config.yaml
n_layer: 11
d_model: 192
n_head: 3
n_kv_head: 3
head_dim: 64
d_mlp: 768
vocab_size: 8192
activation: "gelu"
norm: "layernorm"
norm_place: "pre"
norm_eps: 1e-05
positions: "alibi"
qk_norm: false
attn_scale: 0.125
bias: "all"
tie_embeddings: true
parallel_block: false
init: "uniform"
init_std_qkv: 0.0377
init_std_o: 0.0
init_std_up: 0.0377
init_std_down: 0.0
optimizer: "muon_variant"
lr: 0.00284
lr_mult_qkv: 0.4
lr_mult_o: 1.61
lr_mult_up: 0.879
lr_mult_down: 0.7
beta1: 0.95
lr_head: 0.00609
grad_clip: 1.0
warmup_steps: 200
schedule: "wsd"
decay_fraction: 0.845
decay_shape: "linear"
final_lr_fraction: 0.0
batch_tokens: 32768
seq_len: 512
doc_mask: false
train_tokens: 236200000
steps: 7209
dataset: "wikipedia_en"
MLP neurons of a small language model. Each row is named by its layer, matrix (up: input weights) and neuron, and shows model dimensions 32-95. Each number is 128 + 24 x the weight over its row's rms, rounded and kept within 0 to 255.
After each neuron's rows, "fires after" lists the tokens most often just before its 100 highest values on Wikipedia text that the model never trained on.

L4.up303 [127 142 151 132 117 113 125 155 122 168 106 113 153 154 108 137  95 161 136 152 135 159 151  93 114 186 105 106 170 142  96 157 117 152 156 130 115 155 143 165 109 127  98 130 136 133 140 140 144 138 118  97  81 126 113 164 144 146 164 107  93  75 121 151]
fires after: "0", ",", "9"

L2.up194 [128  94 127 125  98 148 140 142 102  81 138 132 154 129 167 140 105  81 138 146 180 117 134 100  94 138  90 127 153 113 141 166 116  93 127 103 157 125 145 118 110 124 117 115 138 137 140 148 107 155  97 134 140 123 144 158  97 130 105 114 142 162 101 135]
fires after: "0", " No", "."

L4.up151 [123 159 144 142 119 112 132 162 140 151 126 176 112 163 135 118 128 138 114  64 145 125 125  93  97 105 146 116 144 104  91 118 117 154  75  98 131 159  99 141 153 121 123 124 171 122 112 171 131 119  62 149  85 158 115 165 146 150 140 114 126  87 164 132]
fires after: " to", "–", "0", " and", "9", "2"

L4.up532 [ 87 127 111 102 107 141  93 122 159 146 161 145 143 115 128 171 126 168 128 117 151 163 125 136 117 138 120 134 155 157 154 112 131  96 106 111 116 125 120 127 117  96 125 154 127 105 141 114 113 150  66 104 147 130 143 111 142 117  89 135 158 131 182 126]
fires after: "\n", " W", "W", "T", " She"

L5.up99 [121 112 181 128 122 146 111 156 117  77 107 152 101 141 125 141 148 134 111 100  96 128 144 150 111 114 130 125 181  96 105 136 102  80  92 171 131 154 143 106 116 144 121 183 176 110 118 164 112 113 115 128 135 138 148 148 105 130 134 126 136 145 129 145]
fires after: "2", "0", "1", "4", "6"

L2.up703 [121 106 148 134  92  83 151 141 141 142 116 166 135  98 116 158  82 136 137 122 134 189 116 138  81 106 152 142 106 164 153 119 102 140 122 102 126 161 143 130 123 114 134 169 113 114  98 160 133  98 145 122 130 117 102 138 179 144 139 140 103 105 126 106]
fires after: "\n", " R", " ", " T", " Ro"

L2.up532 [ 98 144 129 167 112 148 130 121  86 142  87  97 172  67 168 146 168 113 171 100 132 116 156 148 149 159 112 171 124 122 129 105 142 181 125 137 119 107 112 107 108 128 125  92 131 129 126 130 132 117 109 126 151 145 115 123 144  96 136 141 110 152 168 128]
fires after: "."

L2.up648 [114 122 130 122 140 135 144 138 144 135 148 139 123 108 150 100  94 145 118 140  99 159 155 118 120 151 117 123 114 124 141 125  84 150 138 141  62 103 127  96 119  55 174 143 115 149 129 133 103 127 114 126 105 102 140 132 133 147 152 142 133 135  90 150]
fires after: "1", "9", "5", "8", "0", "6"

L4.up214 [141 133 169 110 121 159 146 110 193 132 119  96 120 116 106 111 123  91 146 148 146 154 163 121 127 110 143 144 119 141 154 130  97 151 157 106 129 100 104 128 171 117 140 112 119 112 179  97 146 126 159 122 107 136 152 154 140 176 123 144 119 137 128 102]
fires after: ".", " (", " |", "-", "\n"

L2.up377 [119 126 120 138 131 115 168 104 104 132 136 145 121 110 157 119 110 103 132 125 120  88 146 121 124 139 128 119 125 129 136 103 110 141 117 127 137 181 142 116 102 166 109 122 100 101  95 184 156 147  82 127 108 123 144 144 109 152 132 134 140 110 163  75]
fires after: " the", " The", "The"

L2.up308 [153 106 114  94 130  95  98  75  89 153  92 130 131 130 117 123 147 135 109 137  83 135 152  90 167 155 167 106  97 113 145 143 133 156 111 148 108 140 155 111 147 149 152 135 161 127 118 135 126 119 161 102 177 119 148 116 122  76 131 130 112 133 120  93]
fires after: " ", " di"

L2.up127 [139 154 169 147 125 115 115 117 110 131 124 153 151 144 158 137 109 121 117 138 167 123 132 104 145 135 134 137 121 117 124 107 123 129 163 138 111 185 144 138 162 122 105 142 119 159 113 144 147 157 124  68  99 161 146 108 102 163 159 132 138 144 121  91]
fires after: " ", " C", " G", " W", " c", " |"

L8.up69 [ 51 144 137 130 109 155 133 144 118 122 132 145 117 137  86 113 137 144 106 134 113 109 128 128 124 103 143 112 121  92 156 152 113 118 113  84 137 146 152 140 134 123 107  98 121 146 116 129 114 123 159 124 156 200  95 138 119 134 125 135  77 115 153 141]
fires after: " ", " ("

L5.up96 [122 145 153 125  91 122 120 102 133 139 114 139 121 143 125 133  70 186 175 102  98 122 153 137 151 144 154 122 109 169 111 131 122 169 158 124 113 155 140 120 144 121 116 127 172 112 130 113 155 113 104 155 125 180  83 139 126 131 189 129 116 123 159 115]
fires after: ",", "k", "ka", "ga", " Ge"

L8.up459 [149 112 111 161 132 139  66 121 158 107 113 137 106 133 119 151  85 164 145 131 137  82 139 106 141 145 105 135  89  96 133 156 117 104 115 156 157 164 128 138 178 118 107 140 144 132 143  96 150 162 117 130 160  93  89 123 182 116 124  87 139 102 149  75]
fires after: " |", ";"

L5.up730 [159 148 112 104  90  76 141  76 122 156 101 124 158 120 135 117 134 142 146 141  85 117 147 148  95 103 163 112 131 134 138 101 154 131 150 146 153 130 129 166 146  88  95 167 137 136 151 136  72  99 169 105 145 133 137  95 124 121  98 146 166  99 128 119]
fires after: " was", " a", " is", " been", " "

L5.up714 [116 106 133 121 175 120 134 133 110 106 126 124 118 153  72 134 108 135 138 117 127 126 116  82 128 136 171 118 100 101 154 195  97  89 121 134 145 145 161 125 128 121 139 104 113 195 131 159 140 111 152 130 136 132 134 119 118 118 138 152 104 109 164 138]
fires after: " "

L2.up731 [110 126 123  93 140 106 158 139 158 143 145 130 156 145 149 119 125 131  79 132 150 110 112 148 136 131  97 121 120 110 127 131 140 151 134 147 125 138 132 109 112  89 153 146 122  77 115  84  83 158 133 161 114 150 124 161 109 134 106  87 133 115 121 132]
fires after: "6", "9", "8", "7", "4", "5"

L4.up210 [117 189 169 110  81 171 126 123 124 204 128 130 144 107 178 142 106 134  99 147 120 147 104 122 102 128 171 125 143  91 156 118 130 159 122 119 135 103 124 153 166  73 126 164 125 108 114 123 123 140  88 124 170 145 122 132 123 128 107 105 125 128 149 135]
fires after: "2", "1", "0", "8", "9"

L2.up312 [150 178 152 111 122 112 153  96 115 115 115 119  95 126 132 115 140 122 130 131 126 121 142 114 163 148 136 118 170 133 117 122  98 135 119  88 115 127 124 116 111 124 126 116 105 146 127 157 118 135  84 101 143 138 157  98 125 144 183 117 137 132 148 159]
fires after: "|", " ", "\n", "1"

L4.up85 [ 90 127 102 165 130 159 103 151 104  93 123  99 129 114  94 113 118 153 138  96 132 107 131 108 131 140 146 144 113 145 108 122 153 111 167 128  99 105  92 119 113  52 137 132 135 169 147 116 148 103 138 135 139 128 155 157 117 147 104  85 103 111 101 112]
fires after: "s", "P", " S", " P", " Mac", "D"

L5.up569 [ 96 170 110 131 133 158 128 144 140  80 131 103 125 142 112 132 124  55  85 127 101 118 111 177 111  75 133 164 146 143 112  98 125 165 142 110  91 117 105 166 159 123 115 132 149 134 142 145 155 124 159 173 107 122 170 137 127 147 126 119 149 119 170 147]
fires after: ".", "9", "2", "e"

L8.up365 [ 78 153 153  56  98 106 132 145 128 119 119 156 127 160 152 120 132 172 127 145 119 160 122 130 148 122 142 109 134 117  81 143 136 138 126 118 114 181 152  99 143 121 118 162 153  81 112 168 131 108 111  71 155 139 141  98  99 111 131 138 128 160 188 109]
fires after: " |", "|", ";", " ", " –"

L8.up621 [133 131 150 131 144 154  88  94 129 107  94 155 103 141 119 130 121 116 123 158 119 151 134 119 134 163 134  68 129 106 129 143 117 121 183 153 124 148 123 161 113 151  94 160 142 106  98 170 158 144 144 132 157 143 101 112 106 144 128  98 174 129 140 129]
fires after: " |", "---|---|---|---|"

L2.up232 [ 93 109  83 140 145 122 150  69 150 131 103 143 132 122 127 108  88 104  83 132 146 152 161  97 150 131 167 123  89 132 134  84 127 158  70 134 145 129 152  72 123 136 137 139 141 104 113 154 125 126 129 129 104 170 115 120  85 112 121 151  88 118 151 150]
fires after: " ", " −", " $", " Ref", " ("

L4.up284 [127 132 120  82 101  73 181 122 142 131 154 184 128 147 121 124 141 134 106 131 131 185 123 145 148 114 152 130 178 114  82 101 157 144 145  94 121 113 126 140 121 168 119 137 191 133 125 132 105  82 150 125  66 125  80 114 122 135 123 140 136 137 131 168]
fires after: "\n", ")"

L8.up281 [122 102 182 121 107 105 140 105 174 159 125 127  72 133 103  97 164 188 120 107 116 118 138  69 134 119 125 126 148 103 100 108 138 103 107 138 142 138 153  79 123 163 135 111 104 103 127 134 198 152 133 127 149 139 103 161 112 117 146 134 130 132 184  88]
fires after: "\n", "|", " and", " the"

L5.up166 [111 134 158 201 150 131 106 151  86 117 162 122 138 115 138 117 105 159 137 116 126 113 131  90 170 151 145 107 175 142 135 142 143 182 104 132 125 133 162 154 132  89 133 122 158  87 115 133 134 163 121  85 116 138 141 126 139 116 146 111 135 107 101 157]
fires after: " and", ",", " as", "s"

L4.up153 [147 122 152 136 148 169 124 152 118 113  90 121 167 137 108 117 110 148 165 114  70 110 122 123 173 129 170 159 121  72 134 157 156  97 143 118 122 115  90 122 104 104 132  98 174 115 120 167 131 139 181 118 146 150 140 158 103 142 137 157 107 127 132 122]
fires after: "0", "2", " in", " a", "9", " In"

L4.up487 [101 137 146 165 120 136 135 137 113 138  91 120 144 169 165 124 103 160 136 173  96 115 121 121 131 128 145 136 126 152  75 126 110 149 189  90 123 110  73 146  79 130 124 135 114 141 151 167 127 165 110 170 133 157 141 109  98 152 128 161 131 133 128 123]
fires after: " |", " ", "s", "What", "."

L8.up758 [ 97 143 160 159 114  84 111 116 137 145 134 135  95 115 116 125 153 122  92  90 136 162 178 135 157 131 156 116 135  86 112 129 138 113 130 118 145 112  98 120 146 128 133 127 146 110 111 131 153 139 141  87  92 163 112 153 138 145 140 142 127 155 108 109]
fires after: " the", "|", "-", " |", ","

L2.up317 [101 121 136 106 110 109 154 113 148 138 103 141 141 111 138 145 151 147 112 138 124 122 135 107 129 137 154  70 135 138 162 128  67 130 116 122 156 149 127 125 151 138 177 148 132 147 159 156 119 110 173 127  77 143 140 107 155 119 113  81 100 135  98  81]
fires after: " ", " F", " at", " L", "curr", " Pld"

L2.up437 [ 96 167 158 143 116 103 175 110 136 174 141 144 120 110 131 164 101 125 131 144 139 160 111 125 103 127 109 128 145 119 177 178 130 119 110 146 137 138 147  92 115 166 112 136 100  98 151 152 141 156 146 114 128  80 135 163 149 110 132 118  91  71 112 124]
fires after: " |", "1", "4", "3", "5", "2"

L5.up376 [111 114 101  92 140  91 117 120 124 112 109  95 123 175 121 134 105  63 129 143 107 139 183 110 157 145 141 110 112 139 151 141 152 111 132 135 121 160 154 152 172 121 145 133 148 165 106 142 102 138 156 134 143 129 205 125 121  80 130 128 155 155 105 119]
fires after: "3", "2", ":", "4", " ", "5"

L8.up54 [147  95 140 128  75 166 125  77 129 131  95 127 189 109 128  90 156 127  97 138 144 138 119 143 110 164  98 104  98 133 127 137 137 133 134 122  97  87 118 108 103  95 129 137 108 120 172 124 138 100 117 116 164  65  96 119 152 120 144 173 138 123 160 127]
fires after: "2", "1", "9", "5", ".", "6"

L4.up615 [118 137 162 155 136 157 166 100 142 125 132 166 112 119 138 120  96 124 150 140 100 150 112 104 113 118 137 108 143  89 114 202 118 161 108 109  99 149 165 143 143 137 127 184  78 131  69 115 153 131 115 116 105  76 138 149 125  96 143 145 158 126 114 126]
fires after: "0", "9", "In", "7", "s"

L5.up401 [164 149 139 114 122 119 107 143 162 113 110 130 118 167  92 111 140 106  93 141 122 128 130 132 134 118 135 118 130 126 148 100 117  87 115 106 107 127 114 116 112  87 118 171 132 127 112  95 119  81 132 128 143 124 132 101 129 133 157 126  99 118  93 172]
fires after: "0", "2", "3", "5", "1"

L2.up588 [101 112 149 122 140 133 142 142 136 135  81 131  96 149 127 129 126 132 122 123 163 174 151 112 115 126  92 113 121 137 130 132 105 145 163 117 111  91 125 156 134 129 119 116 131 164 123 100 156 114 112 109  91 112 116 118 119  83 124 126 111  90 170 156]
fires after: "7", "0", "9", " Gu", "3", "z"

L5.up695 [152 163 116 129  83 112 130 134 150 171 160 139 176  97 118 141 123  71  92 144 137 117 127 146 109 155 119 152 150 111 165 110 139 126 121  89 113 145 107 107 119 147 122 108  94 130 145 151 143 159 182 142 117 136 104 116 138 171 134 129 166 125 157 140]
fires after: "8", "1", "2", "7", "9", "4"

L4.up641 [138 152 157 117 113 136 121 101 135 153 100 105 130 172 117 123 121 135 108 103 134 126 106 142 137 115 149 105 149 153 159 106 124 119  94 154 103 122 136 155 148 125 133 117 110  77 192 119 159 111 131 138 136 140 121 146 137 168 101 123 110 103  98 146]
fires after: "\n", "-", ")", " |", " "

L4.up677 [162 108 132 117  96 143 109  90 153 110 123 126 145 132 191 166 130 129 125  71  55 131 136  97 136 114 165 198 141 144 139 152 132 143 142 102 152 122 134 106 181  99 133  94 135 129 114 118 127 110 134  79 141 100 126 103 122 117 110  86 144 112 107 172]
fires after: "\n", " "

L2.up292 [124 125  92  54 156 101 145 115  87 138 124 118 135 135 124 149 149  86 116 116 152 152 162 159 172 122 164 126 167 137 151 101 121  78 120 112 121 133 137 136 125 118 132 113 130 105 159 114 114 125 142 122 111 133 100 178 114 123 110 130 159 110  97 116]
fires after: "2", ",", "1", "4", "3", "6"

L5.up630 [118 123 120 138 104  73 126 137 124 108 123 124  82  79 110 115  98 165  84 119 142 117 130 119 113 126 138 118 127 112 145  95 127  98 151 181 128 128  79 141 144 143 133 141 136 142 136 114 135 131 216  71 161 116  81 118 107 122 145 111 130 126 139 128]
fires after: " |", "9"

L5.up674 [140 123 116 130 138 175  99 110 150  91 135 125 166 112 124 126 148  93 167  77 146 139 155  75 173 118 111 144 109 176 129 148 140 148 147 103  92 125 105 113 114 153 127 130 142 137 120 131  98 116  67 104 163 152 120 132 129 111 128 114 113 107 157 115]
fires after: "–", " \"", "-", " ", "."

L2.up338 [148 134 158 114 129  74 158 130 134 167 129 138 122  92 108 162 134  86 117 152 149 128 178 131 142 116 137 117 131  98 124 147 120 139 130 129  48 158  84 162 159 131 100 146 103 122 134 128 101 102 101 130 126 153 124 116 106  51 137 121 105 107 129 154]
fires after: "1", "9", "–", "8", "2"

L2.up330 [140 196 126 143 108 118 110 132 159 175  88 104 168 144 133 154 119 135 139 113 110 114 137  97  97 142 143 160 111 111  93 113  69 157 154 164 137 110  97 128  80 123 147 127 128 103 115 157 142 137 115 107  93 117 115  84 122 173 157 134 146  98 138 140]
fires after: "'", "0", " anti"

L2.up396 [132 116  85 100 106 123 117 108 146 100 138 133 113 150  89 133 127 132 124 133 137 127 110 120 162 156  96 140 118 123 205 136 122 151 131 107 145 191 151 115 100 132 139  99 133 100 100 133  93 127 122 158  96 130 154 173 172 141  81 107 111 128 133  98]
fires after: "|", " ", "1", "3"

L2.up371 [168 121 141 101 105  88 132 126  91 160  90 122 136  94 158 195 132 151 120 103 151 136 155 155 130 122 134 116 197 120 138 146 112 145 115 139 114 137 112 136 121 122  92 101 110 125 129  81 147 104 143  66 125 149 168 161 129 145 179 124 144 130  86 155]
fires after: " ", "1", " April", "2"

L2.up492 [146 124 127 114  94 131 120 139  62 129 140 124 137 139 122 180  63 170 111 149 105 115 135 112 158 131 149 137 150 127 112 159 112 147 120 132 143 111 123  73 122 152 131 136 126 140 108 151 133 157 122 134 117 120 137  82 142 125 116 100 117  79 139 113]
fires after: " ", ".", " the", "n"

L5.up633 [122 113 119 169  94 149 142 115 104  93 113 132 139 154 128 133 167 104 134 140 152  83 170 171  94 147 137 103 114  88 140 118 160 123 166 132  62 103 109 124 150 115 123 108 112 161  96 124 144  96 126 133 106 163 102 128 171 121 151 130 141 152 108 125]
fires after: " D", "d", ".", " McC"

L2.up31 [ 78 139 160 169 132 150 128 147 139 103  94 114  99 135 144 150 151 114 171 166 107  71 145 120 114 101  96 116 125 157 129  86 118 110 160 165 130 129 134 150 109 170 123 112 144 163 120 143 118 131 126 111 168 107 134 126 142  64 141  83 134 123 159 138]
fires after: ".", " re", " co", "co", " Bo"

L8.up637 [150 152 136 195 113 155  84 182 145  99 130  89 127 155 172 126 128 155 101 103 145 144 132 137 126 124 116 129 112 121 103 160 140 169 122 118 123 116 110 118  97 100 124 105 163  79 118 173 173 127  81 133 160 143 116 129 126 128 108 120 138 106 117 129]
fires after: " |", ".", ",", "|", ":"

L4.up552 [109 187 191  72 115 159 116 132 117 130 126 136 173 112 172 109 165 156 132 123 125 119 109 126 130 105 155 112 208 115 132  85 146 108 110 131  86 134 155 111 109 136 147 181 170 129 126 147 114 117 100 136 150 115 130 106 124 118 158 127 108 120 133 113]
fires after: ")", "0", "1", "2", "3"

L8.up497 [126 103 124 150 118 156 108 102 145 119  95 138 109 105 114 129 158 167 173 120 106 123 187 110 120 135 122  98  84 133 140 141 139 128 136 100 136 212 139 115 153 129 140 130 128 107 129 114 115 144 127 106 137 151 111 153  85  93 135 103  94 109 154 139]
fires after: " ", " (", ".", " and", ","

L8.up153 [120 142 122 126 153 119 179 148  92 134 114 106 112 105  71 123 130 120 163 132 143 107 164 100 156 125 138 148 102 110 171 125 142 142 117 153 122 112 105 170 131 114 149  84 121 136 132 144  98 141 164 147 136 120 101 159  82 123  90 157 126 138 152 140]
fires after: " ", "s", "-"

L2.up667 [116 123  93 155 111  66 145 102 135 141 176 150 155 147 109 139 142  99 144 154 117 117 141 119 115  96 126 143 134 130 104 112 116 145 133 108 128 167 185 149 143 135 160 151 134 116 156 148 141 110 158 119 123 133 114 187 143 146  83 139 110 121 128 123]
fires after: "\n", "-", " (", ",", "born", " "

L2.up623 [147 144 174 146 128 129 127 155 148 102 104  77 143 179 131 126 116  90 111 122 105 120 103 137 153 141 146 120 141 157 126 127 105  96  96  95 149 133 129 114 100 133  97  99  99 159 135 134 147 183  90  86  96 101 132 150 122  89 127 126 141 164 146 147]
fires after: ".", "′", "'", ":"

L5.up80 [141 144 119 121 147 124 102 144 116 111 105 156 135 148 145 120 130 177 133 124 103 131 113 141 144 159 100  87 111 148 118 177 104 145 123 141 116 156 139 136 132  97 147 149 122 119 196 120 145 125 109 106  80 149 127  78 119 133 146 146 109 147 139 163]
fires after: "1", "2", "8", "3"

L5.up561 [129  88 152 195 117 165 101 110 138 184 125 100 105 141  88 127 130 144 109 163 116 146 131 127 126 106 169 115  61 105 176 160 150  88 139 110 134 105  88 147 127 139 125 108 120 148 135 141 126 156 115 144 120 112 148 139  85 164 128 174 146 155 121 169]
fires after: "s", " S", "-", " |", "e", " Albums"

L5.up205 [158 144 148 118 136 123 108 148 122 141 184 102 135 143 105 112 116 154  88 155 102 138 119 109 130 119 112 114 155 127 184 134 106 175 121 139 123 138 140 151 125 154 130 123 164 139 157 114 158 103 140 142 179 119 109 128 164 121 117 107  83 111 124 132]
fires after: " ", "3", "2", "6", "\n"

L2.up148 [125 156  99  95 132 115 144 123 113 100 120  90 118  96 159 176 105 123 115 124 113 119 150 121  85 144 143 141 185 112 151 104 115 140 104 107 143 144 170 131 134 200  97 112 104 117 124 130 204 134 108 149 107 138 152 126 136 149 104 132 124 142 149  99]
fires after: "0", "th", " United", "4", " the"

L5.up750 [119 144 126 109  88 160 128 127 134 107  99 135 127 124  86 127  63 130  76 133  67 127 133 144 178 130 108 151 124 166 132 158 115 110 111 127 117  98 158 170 117 124 133 161 155 109 107 132 156 131 176 157 113 151 132 151 129 127 116 120 172 145  88 130]
fires after: "8", "ac", " Ar", "9", " Ab"

L5.up709 [120 135 146 100 162 115 144 132 112 126 108 162  99 128 128 162  84  99  96 136 152 136 108 108 122 128 162 117 122  97 125 156  93 131 118 146  91 123  97 127 154 176 103 126 152 136 145 186 127 134 132 116 162  83  76 129 110  92 141 138 137  94 165 107]
fires after: " ", "1", "3", "5", "0", "2"

L2.up376 [188 101 177 160 126 159 126 151 127 161 110 128 111 181 153 113 104 111 140 153  99 143 116 148 124 145 163 127 108 137  93  82  93 168 151  87 148 138 175 105 135 140 106 132 103 155  83 110  95 137 126  99 116 101 128 141  98 144 189 114 113 104 117 104]
fires after: " ", " |", " St"

L4.up425 [130 129 145  98 141 104  98 134 130 141 127 120 119 129  78 133  72  87 117 105 137 126 118 120 156 108 158 169 144 141 148 175 112 114 148 120 146 120 117 130 142 144 130 107 150 110 153 124 137 136 149 105  82 141 108 141 115 102  98 112 102 128 146 140]
fires after: " |", " comp", " ", " pro"

L4.up609 [135 118  77 123 127 130 178 133 107 131 128 138  55 154  88 107  93 115 129 149 135 130 162 128 148 107 142 161 157  85 147  90 103  72 159  97 123 136  97 154 110 135 131 148  72 139 112 106 138 119 121 133 138 132 106 138 124 124 143 118 105 114 144  77]
fires after: "9", "0", "–"

L8.up97 [136 143 141 152 138  99 133 152 168 118  87 117  89 115 126 103 138 136 133 101  87  95 126 141 123 146 164 117 110  99 118  88 136 108  77  87 102 126 122 150 153 133 113 119 110 150  70 152 141 115 138 139 123 142 108 114 107 123 147 132 116 116 149 109]
fires after: "0", "9"

L2.up562 [159 103 139 137 140  83 140 143 140 143 139 149 142 130  98 132 122 117 146 122 114 107 154 113  88 123 151 112 104 117 110 135  90  94 130 139 153 164 173 100 115 127  97 120 154 114  87 165  93 141 139  93  97 120 124 118 154 155 145 151 139 119 127 152]
fires after: "==", " (", " (−", " Bro", " No", " "

L2.up522 [116 130 179 143 125 127 117 132 123  99 145  90 117 153 181 157 147 121 144 168  85 145 129  81 156 105 165 193 149 138 146 129 147 134  94  70 100 155 145 117 155 127 122 116 142 134 123 110 116 133 125 107 121 155 120 135 128 126 142 102  99 143 150 157]
fires after: " "

L4.up547 [113 146 125 115 105 128 121 137 153 108 134 129 137 161 111 108 128 126 137 143 124 144 158 109 106  92 112 108 135 104 132 123 101  85 108 161 128 111 142 129 159 119 115 136 114 130 188 162 122 101 136 113 194 148 124 135 159  92 135  72 115 138  73 147]
fires after: "1", "2", " ", "3", ".", "4"

L4.up571 [147 174 127 125 108 141 118 153 124 129  89 144 144 156 155 117  58 149 104 151 144 129 113  81 130 124 107 150 139 153 123 157 124 159 133 110 117 114 168 112 106 122 106 102 151 114 116 125 140  99 120 113 102  86 126 117  88 127 158 121 147  94 159 149]
fires after: "0", "s", "S", " S", " dis", "con"

L5.up108 [112 118 133 109 118 132 133 141 124 134 112  92  98 152 115 105 136 139 117 125 134 115 114 128 116 174 130 119 176 152 145 124 112  75 197 119 130 118 129 184 127 101 137 155 169 104 177 129 144 117 144 148 145 174 135 150 115  99 113 132 118 127 111 144]
fires after: "s", "t", ":", " S", " |"

L2.up766 [148 121 130 133 112 129 139 129 172 148  66 126 156 140 106 141  99 124 134 146 156 128 104 105 116  86 133 102  92 117 148 137  61 137  56  85 155 152 119 168 102 108 100 153 151 155 137 146 129  71 145 146  97 191 158 143 118 118 164 118  96 125 139 167]
fires after: "9", "0", "8", "1"

L4.up83 [ 86 157 118 128  70 152 113 126 126  78  85 171 124 107 161 125 111 138 134 171 107 177 160 106 116 123 103 136  92 113 145 120  82 169 160 115 108 105 136 109  70 134 109 119  94 120 157 119 140 119 127  95 137 134 109 128 137  75 180 113 114 111 142 122]
fires after: "9", "8", " the", "s"

L2.up28 [118 158  94 115 153 106 141 108 124  89  80 143  73 174 135 162 103  92 113 151  88 140 133 114 132 139 141 119 110 140 135 133 108 120 175  71 140 103 113 146 146 128 138 136 145 148 144 126 140 133 191  95 116 130 144 173 126 121 146 119 120 119 168 151]
fires after: " ", " (", " E"

L5.up44 [152 169 119 155 155 137 134 154 116 103  95 124 138 126 175 167 103 118 131  88 105 120 142 128 133  87  90 101  98 144 107 121 136 108  98 108 135 129 160 135 110  91  86 123 171 107 180 154 110  93 125 109 164 138 113 135 165 171 132 121  95 150 134 147]
fires after: " |", ".", " ", " Ra", " Pa", "-"

L5.up384 [125  92 143 124 121 109 159 176 153 124 106 145 138 148  86 145 159 138 106 135  91 123 147 102 156 167 131 114 116 171 134 114 154 133 154 133 115  93  90 127  82 124 124 196 100 116 135 121 137 111 118 188 132 177 132 153 117 121 118 106 128 118 110 103]
fires after: "s", " S", "h", " W", "S", " Pld"

L4.up75 [130 162 139 136 104 129  78 157 121 105  96 147 140 104  95 140 108 132 142 110 112 123 146 149 162 109  93 146  93 127 143 115  72 134 108 132  93  53  95 126 122 140 104 118 115 113 121 143 150  86 144 143 168 138 161 110 134 156 114 139  90 104 151 137]
fires after: "0", "9", "8", " de", " imp"

L5.up37 [127  85 131 104  72 164  98  98 145 126 122 105 103 127 171 147  87 117 127 116 172 135 129 121 183 137 142 133 131 116 138 132 125 123 110 117 103 113 180 147 109 120 124  83 145 136 159 123  86 130 164 106 103 169  88 125 109 128  87 140 107 134 129 120]
fires after: "\n"

L2.up715 [106  95  69 118 103 107 129  77 144 142 135 136 131 117 126 157  93 145 136 150 149 185 146 115 165 147 141 101 127 173 132 103 112 177 122  96 158 106 197 130 111 115 102 144 140 154 144 156 136 165 114 110  83 133  93 119 173 125 100 111 163 134 126 135]
fires after: "\n"